Weights of a small GPT-style language model, trained from scratch on English Wikipedia: 3 heads of 64.
MLP neurons of a small language model. Each row is named by its layer, matrix (gate and up: input weights) and neuron, and shows model dimensions 0-191. Each number is 500 + 40 x the weight over its row's rms, rounded and kept within 0 to 999. Numbers have three digits each. A neuron's up and down rows have the sign that makes its largest values positive.
After each neuron's rows, "fires on" lists the tokens most often at its 100 highest values on Wikipedia text that the model never trained on. A number after a token or word is its count.

L10.gate93:440525542500512606469484527436478540595433466414562438531470484500508474502483483593459503497519519491554461588429484469480487471504443440516593482486497497487435455493476466506463546487545516461482473481464539583551527491470469518544451536456463471489488444557487464485531527479550538495484521511444477521532491471449517518509437523522512600543540459540526459540517458499372535522484434442514453471518518568553466518561479454488539419454564532507447564480537540530460553456476508512514475540534526505461517501516483507493549463516506547474436509557481486446496507502466467476
L10.up93:492494630479491478475529534463533517536372455431522473445402536476485495430533473542536494507531483432552507517448424541525532531538501428468526495518505503504466469409483565517530526512445498531481494583484528443482518477513493491397423478486449453493491477541520431482465516546514507538463529499484470423444475509517573449504441506473493530435443450516446537543480535543458511495523446504549522426520431516513553519469470487447498511521453512529540461529528585524537548543515497562463496537477459505505452457469514537534482566534494472535528488499464549509500474475534579484
fires on: "er" 20, "c" 16, "is" 16, "ay" 12, "z" 9, "p" 5

L11.gate80:535494535520438496494508478467525547467485471504444558593582498492564540569552428477502479488511508526511521442521521469515521613522500474488544520489475454522499433543509494512519438506473489499498480470488503454514535530499461503539537552594500405556514505494477580448478472527478439466504417489512492462487542584478526414444523533414457477512556508521459472520474524504523485495500480512449476501495550455505512572542487495458502579509505446537456466490515577469465491518537478441426522605483521458499480589499491471510590555518485432446457536482493404474499520465447485543
L11.up80:425476526485483559564543570499495428463543501472490573510466480536512485435444501547483579418500529480537538466501523499548493530528504511477527503523477523436487495436520493500505501576499499462458478464528516442554574522512476468503533532575451524501481467491483465523552476506500381532519420503461484460465516492446562562523520512492533570494480543529493452537425472513428487442440469542512510483521523558499448521454489515512436433610499490518575518515509511524559530520505439484519480438505516487440549497552507473459436569571579596552475498492460515521463502493537461560
fires on: "e" 46, "er" 25, "t" 18, "di" 4

L10.gate31:507546513509454468466506487496477442547508556492539445524462465526467498457452530458504410514540456473401508459419460587524472467454489516510512468462531493549482468471527468498452493460496428515473512467444476542483496483558499584498492496441455536445541576490491529414507476493581503508551512493582547397499505520506581409462531535473534480489536489466554452455500485545549502562483534546463493457570560517508493457431481471491486449458504491546462492452525544508534488513453484493457452494482416413537535464453487477561523515407445497443539465483513536507465533543464480525
L10.up31:488531456535484533571464461411511547491473498512483490530429523538502473458519549478412470558466436461409473498485470580486383442504484448421484506487561463482497487470510488568471448489528458533494549484519497508563453551534456528447563495518432517522574574472452422512428492538486469495478553513496552500476493486494534501481483484553543513553553437521535534543526439541510457577453546557505497488496539528571549538538496472527486462463606427515483554502509518558512492516465478505480492460474470426532545492501486478472479561443464464570489478461509489559502492474514553499
fires on: "." 45, "en" 11, "al" 10, "/" 7, ": " 5, " " 5

L11.gate185:556489550547467466603467553501464502458589485534559555505555480572508464589438559468534452479543537576551474512525446493442536524456491508546399494542478476524429532528469534535435531535567537528512548521456519493513504531472529438560525479451468520568515545498500461526522484443433407577436427496502451501521456515542478490469536522534530507502466487451518493509535501438532503534597520482525433553413531494462486520490526500531516536468497474537532483499505523503455526523533482493511546495470527543477467494551550526458455478537513592551503530472451544559480546479533511494
L11.up185:570438517508500504495577504509465496490490448495495541510438511512590493527500485497540494517568454488530433495499541490577477535464463519573544496495493489536472522475491577530448584396446485576494526502553580516537526468467461540519464509482507518528499412522461488499453509483439518498583513522431511543477527445535417499509513574536444456512494469500537471430502464463476461542554542517549512583496473460502530570450595500536479487554441464474455572501493543464488495465504487511467474499481537491422463603472394545475468519540482497529481500529502494542451538471535490450
fires on: "i" 35, "e" 13, "is" 11, "it" 7, "a" 6, "f" 6

L6.gate156:521514532504477452545434494498528586498524512445556493544519465471480589527501518493484474535531477518484499445509536453467523532451524488511436531515449450474509484450547550548490511551526617547500525526454508513518510523456498486515520554470410437474494481435517584555476467504487487531457464529522494569526471565529501498469500492552481471522454512546533513516501500476501487542475478540433548526500573537550498508503448467559579454487583552492538494443410552524512473525433525508498453507514483497596484502375485548485514477538540555491452525381506581523492506527480574553
L6.up156:464551483524513559491445449498493425570445500464525426504484452520499528530517527502496481493509556494536468466472460480543545484491509495494434469446476502480533458488547558509504521414531497526500507450463562529561495469541511471545452573484441576539535532414433522483571504531498459531463527444429425427522469387512467547472472528598505447551513462503509468473456476506421505486534520474467513591487511476487542539493538471470484552457490466490509408553495555501525454433442508489465490486596457518530532438528496504447534482570576541484494536516525503480491458538461520475
fires on: "g" 31, "it" 18, "ord" 7, "e" 7, "ap" 6, "ar" 5

L11.gate105:483512459430516451552505555474522536476500518480513528463472509493509505495590454487443480503491495459424496395498563469552474409504506499469497525468481548495521485443500577568552503522410540577541485470460602526475479466482455506538508485478537459546545449497485471515509426509483521498536527533467529474374546508530555475543455536551492512510522545585492515519446494516441522463500474532520494515458465571473493540470543513515483456424562534481567482475483464453518489488436474478558538496501443483521473555494509510474392523530534543574450510495507509460449516408526522424
L11.up105:478467480492493560532443534409534514494464497520440497535435541513417417549461465556455492513461495479531525475489485462453527535452471562466456498498469527484564438405518454472552523588415455490479460489481524500539535491505494472506545495549511532451458543532514562449467516442490417503521532532455499495436494481506446488588488512537505551500508486591535501587430505482463497550494456480479452476463476442540485504434553494513462510547461499506409484480428523530598464487448513481518522459463511477510483557523530430534532453421486490539468469527522516426464504437472474510
fires on: "it" 17, "n" 12, "m" 11, "er" 9, "ic" 7, "l" 6

L7.gate49:500562497486456533520503477477504549447458496493545557493580538541543514445490476459476557458474426511572565597555484576427506468510486497503493488526492559486472474538498447540521486507529536493472540480459448471537484543443504504516503438519481455509454483512519459517420420511481488530619536524467511548477457497485508564544441559470516427456470530484526445500482454494496483482498542477453489440497512424531473465555456434483511461456532538527388512545493542451409506480385505510504503504506436533488480486557524448491478533463409484445474532466529558530495496481544519545
L7.up49:522502443476476540459513488534477573488503485431531514461495470531511529475442512499476549486514492553534515524504541499574498541475551540461463458521514555450428528426452524509429515498535397553548588504442499444488458506558577474479500500526572593445424496493514486498526401507471490571503516466499426570573466486436472472427518528463551508552511438498507478420522455509467543567517459497531480449539463487492518494509521471551520478431509517543521482498522487506528517552575429433530524505542460507533457467478449481575565517472512570489565483531535490487500454536457487494
fires on: "f" 41, "s " 34, "i" 11, "af" 6

L10.gate12:513428536537567580489491475483531482449437504530505551505447483521534500505513611571479512462557451535457540555471615515502467467512557427636514486514546568543547540482488561499471522506445493510512399514507495511519482512523495443486406535490527534442503524522555535506533521418485462483490463518535489529499490513513519500515465483527521511556482507487414495456512534545556517506529518508476503442456556522516434427523516465497473468515495553478511500545538504603486584550518552515512562488427489503512484496469480479562465495456497442518495490444494466529572460537586515525
L10.up12:474418471502484573489455476469462544381476541480549508458449572493454418512533541477586497557496465640504524561447523517524509552444499490520496519456463515476485475504493503490533421485421465534513442464462488492583451473491485575484445526481511480492451456514485504489534471519527429466573480539413504475472457552474483511511540454523480499524555487504466498483568479536498500453460521448488527451521409523510505506545471486456511569502534531490465464523572524567510498497498567472508529478516465462499536460479537447540515489444477525518447456470453592509585550485483469469
fires on: "h" 46, "r" 18, "s" 5, "en" 4, "j" 4, "ed " 4

L5.gate118:431548523509484478497420565531514503536544576488516429394470472463502490536519508483542439454522560494525532543481523486486465448511466499540462537536496479513515478462434566430497466525548544544488592479511480558512424540505549512460398446467499485500547428495494517429484492552503545538496515482509514532533456453449524468550547445482483537497532505551520456482459514479487519473555510514482408479475479484512473418450540519493501515468544496483509598492515544533477494553533466514512551514528447479523470547462434467525579455494522479490521483434491445578542518595396551504
L5.up118:465513524493486533483512437516463474413556474500438497418458455468565541463476506551447523462435515484502576494452480519499537464513540454514479487489518503491548486520511451440555518457489491470552536461531508443460470479562516514456466577514497459481489470558459468464419502504627513493469519520415540519485483469523502528488498531446483531511469468500396449471490473490555483472501494469528472542410457442495495484496500451517443497553502460477469584456434451493545447431472552410521477570472490469477495502561474492459521536429487542476600501491493475454522568475545552431
fires on: " " 68, "\"" 13, "sh" 11

L11.gate32:483477521440500515517583497523503479495484489425484536496454497484588519528473562549458534430497452606472450525464493549532437514564493454507564461537503519466478509486574538472482468489517452479509447524506506528546491523445540457498486535484477506481388513525518495448503501478558484489528472524503413463503506554499534487545507394483417461518473522461518496484462478440425430411516531528495469474480550592519544519422488403508454464429410524448463528495550459523488469459514540562570474515494530499545481523507461447460462428517490497513466508460525451503500524545568511509
L11.up32:470522560513521488509460471462521516460497442495554519467573530525485526499450477542485499495423438537441562511528546526455442481571511513508542503454421489486515548498507554500469508531532480503426580462516474584531465553450528475533531488513566492459494474484519438552485465488475435548518490568502369420482488494520521538560450351546543480445474511469511455560512523513501447473460409520485530492496543462497566450515523477513516514481411546547490511489460496492527491414542517516542492534495515529449574521518478482562490480456533480486504489540478536472565513518515493411
fires on: "p" 20, "m" 17, "s" 9, "N" 7, "w" 6, "h" 6

L5.gate21:509430482484451516477547572432487424439560471461520596494584489496516410504450536518507463530484476454469554487497481491529523496486553497514494550525548505547497492499486504509495513534491500541534498478434481459560563541474602513539565504494463531561435490535457490442534502492552499496515550453534470491554493539553464504512479499532458522521521539470529509388528477526493490509498530508491463385480465482521478474536563428491492574475494479492581476418526506561505499494467506425425551435524513512527493600555459459460454527521516508479561509561488585540510532498570511454
L5.up21:463493537561516504477462448420469453531544490521454493520544555588594545473484497494493498485441477496573454499583529529459471580505590509509483465494507490414569560537483570495488501465517555517475416539458449480540508461453525454529433490503449538540461459523428523479417496507556490492500506491399431481545536497529474500565540531506426479470543548522507499492529530474492548488530505481491510510530476506469503458534417509451460464417500450543483517563460518442484540523493411538452515535573510493518449497456482459520465535486506563525444531469524541542430536480484485474
fires on: "b" 70, "it" 21, "e" 4

L10.gate112:554469446479466442527484514471497519480471485446473448538471448477552547457523501574539540516460429501547441484492483487492508536554488566441526460502475460551551496523504495466472493494418548469492481455431527438534528529486448524535505541507513459555450406532544489518485488519474549464520531468507491537487454533507546402465520438507480587567409534511513568529507479505514446438518462503417471480498513490454475468507483455431597472509503582447525508554500451451547412482530487545483500523566545456482421498464560509558517483545537492515462539482505407537548536496514530461
L10.up112:530498436493526456588467481489506486490530548552518478577472501432522499524547401498517487481490535441530466427536450604503549502541489579495578546525473543478482492501506439417504545534466500614528461489504493454523484529492429506554547477616504562468443528552461502521493475440472457470466482487546487469520478520534513487573482479541521480481439481460461490548507502469456461492536486525523582548511520494445435429459478479525463538525571479460488540429463432581485493510551431464524528493497544487501456549485500427488482461428537539504482461462466490509511507482538521512
fires on: "o" 29, "e" 25, "s" 9, "n" 6, "er" 5

L5.gate189:532501414494470402472474481491531484469522530476428498491513527485549475527507548505494488513437490512561540444482478522509416571489457536518449506551558536482504494525471553516428492470497495478505515457499520440448544513494543571507473502422524531458497518465547426473532539483532502493565477477533543482510480437497563449467501545513463474438575512461540444450487481452481549416552506484561463461441399455470413468567503475456526523506497509524516495514456523436444536483489532575545597538534485440472461565474561522508552550510525521546501510491485407501467514446505551564
L5.up189:583509472463509432466593480517460484538427511518561490527500477464514467581474514475510499523462573519547446435547407540512558488493442511420464515488442522487527483425431522486436507517455461508508541534502496440497541469548528544496490492471476518560429509460450515574506466533430521522493540531567521475529490545473478433533526511539512509464504523440506482556516504510494512438464469593513479456460433451464467477546567430463525492505430529497495449497468446461494469546540565472495473534523506546540593550461469466530505571453538530541512425525458528522470437510550480525
fires on: "s" 19, "le" 18, "er" 17, "p" 15, "er " 9, "t" 6

L6.gate66:472536498558528485468434523483575479466557577486511487491468493569500510490543502496503550533446468486489496522555508469435510488483508550542491449504556559516451460497503543530535483496546524486447582484510429454522488457460545503450499414485513489509480488517563496456546486514430518454481536441504486448482447475502531541502504560457520513414479519455465493546439521434455505470531508439493495508567451471565467433513497477554537467465558592524529511488534519538534534554569523498547415467512486437508474580446545516517613492457530516566499479420588460559521478493422520507
L6.up66:446532456537507504531495487512488439536489516428528426422511531512502490416465499558451471505480493449522455518538456558456543483503532549462413495571510538526489539465488544515487453497455487497435578477469530464523435535538477474503497501487484508488490494466552542454448527508499518465517502495446583526514489488515511543592504454574478488484436433527456466520563551545433490493476510598513468523585471430561522525509518456514512529482575497547468472481474550505482513441523506553530510482395560475577504510469399461426540465456522533505497435438431476479548502521522497462
fires on: " " 70, "es" 11, "ab" 10

L11.gate92:501473522519469519539492440529496474423485528488506522528498532471596555521546473495486582493564509479474574466463444459498475538483498457528547485463570549460437483557494522504436539472492454474582592461454468512522529524479536527482471548578519460431464490575495542516471416487529499496544497435533453506503562520442528415524457525479477516442523530448557480534458463489494473490498497460448483532482521481539531455535567445495513479488531465421397491507520462546496547517531579484497557516502418441456462533434454502487451517515495482514494538451580402506469520466490530458
L11.up92:530516492494411540464551534464568502521389517511508523490550504528484479483558425502504551536509533504543426553496468461483528470474514484438439489486509496489479558466453438497507519479391463608449540548470506545540556442534540492463505546555490542501471550517504494512461464476409554547472613477532480411535459532482453498483504510486471446494477487485525511527566509528463460471538529491458546480492555516452476519534527509487506504516501506441540489510513551585516566528507449516422504475481459538514429455436502555599535553481475499533526486502421502435523442529469524480
fires on: "f" 74, "is" 7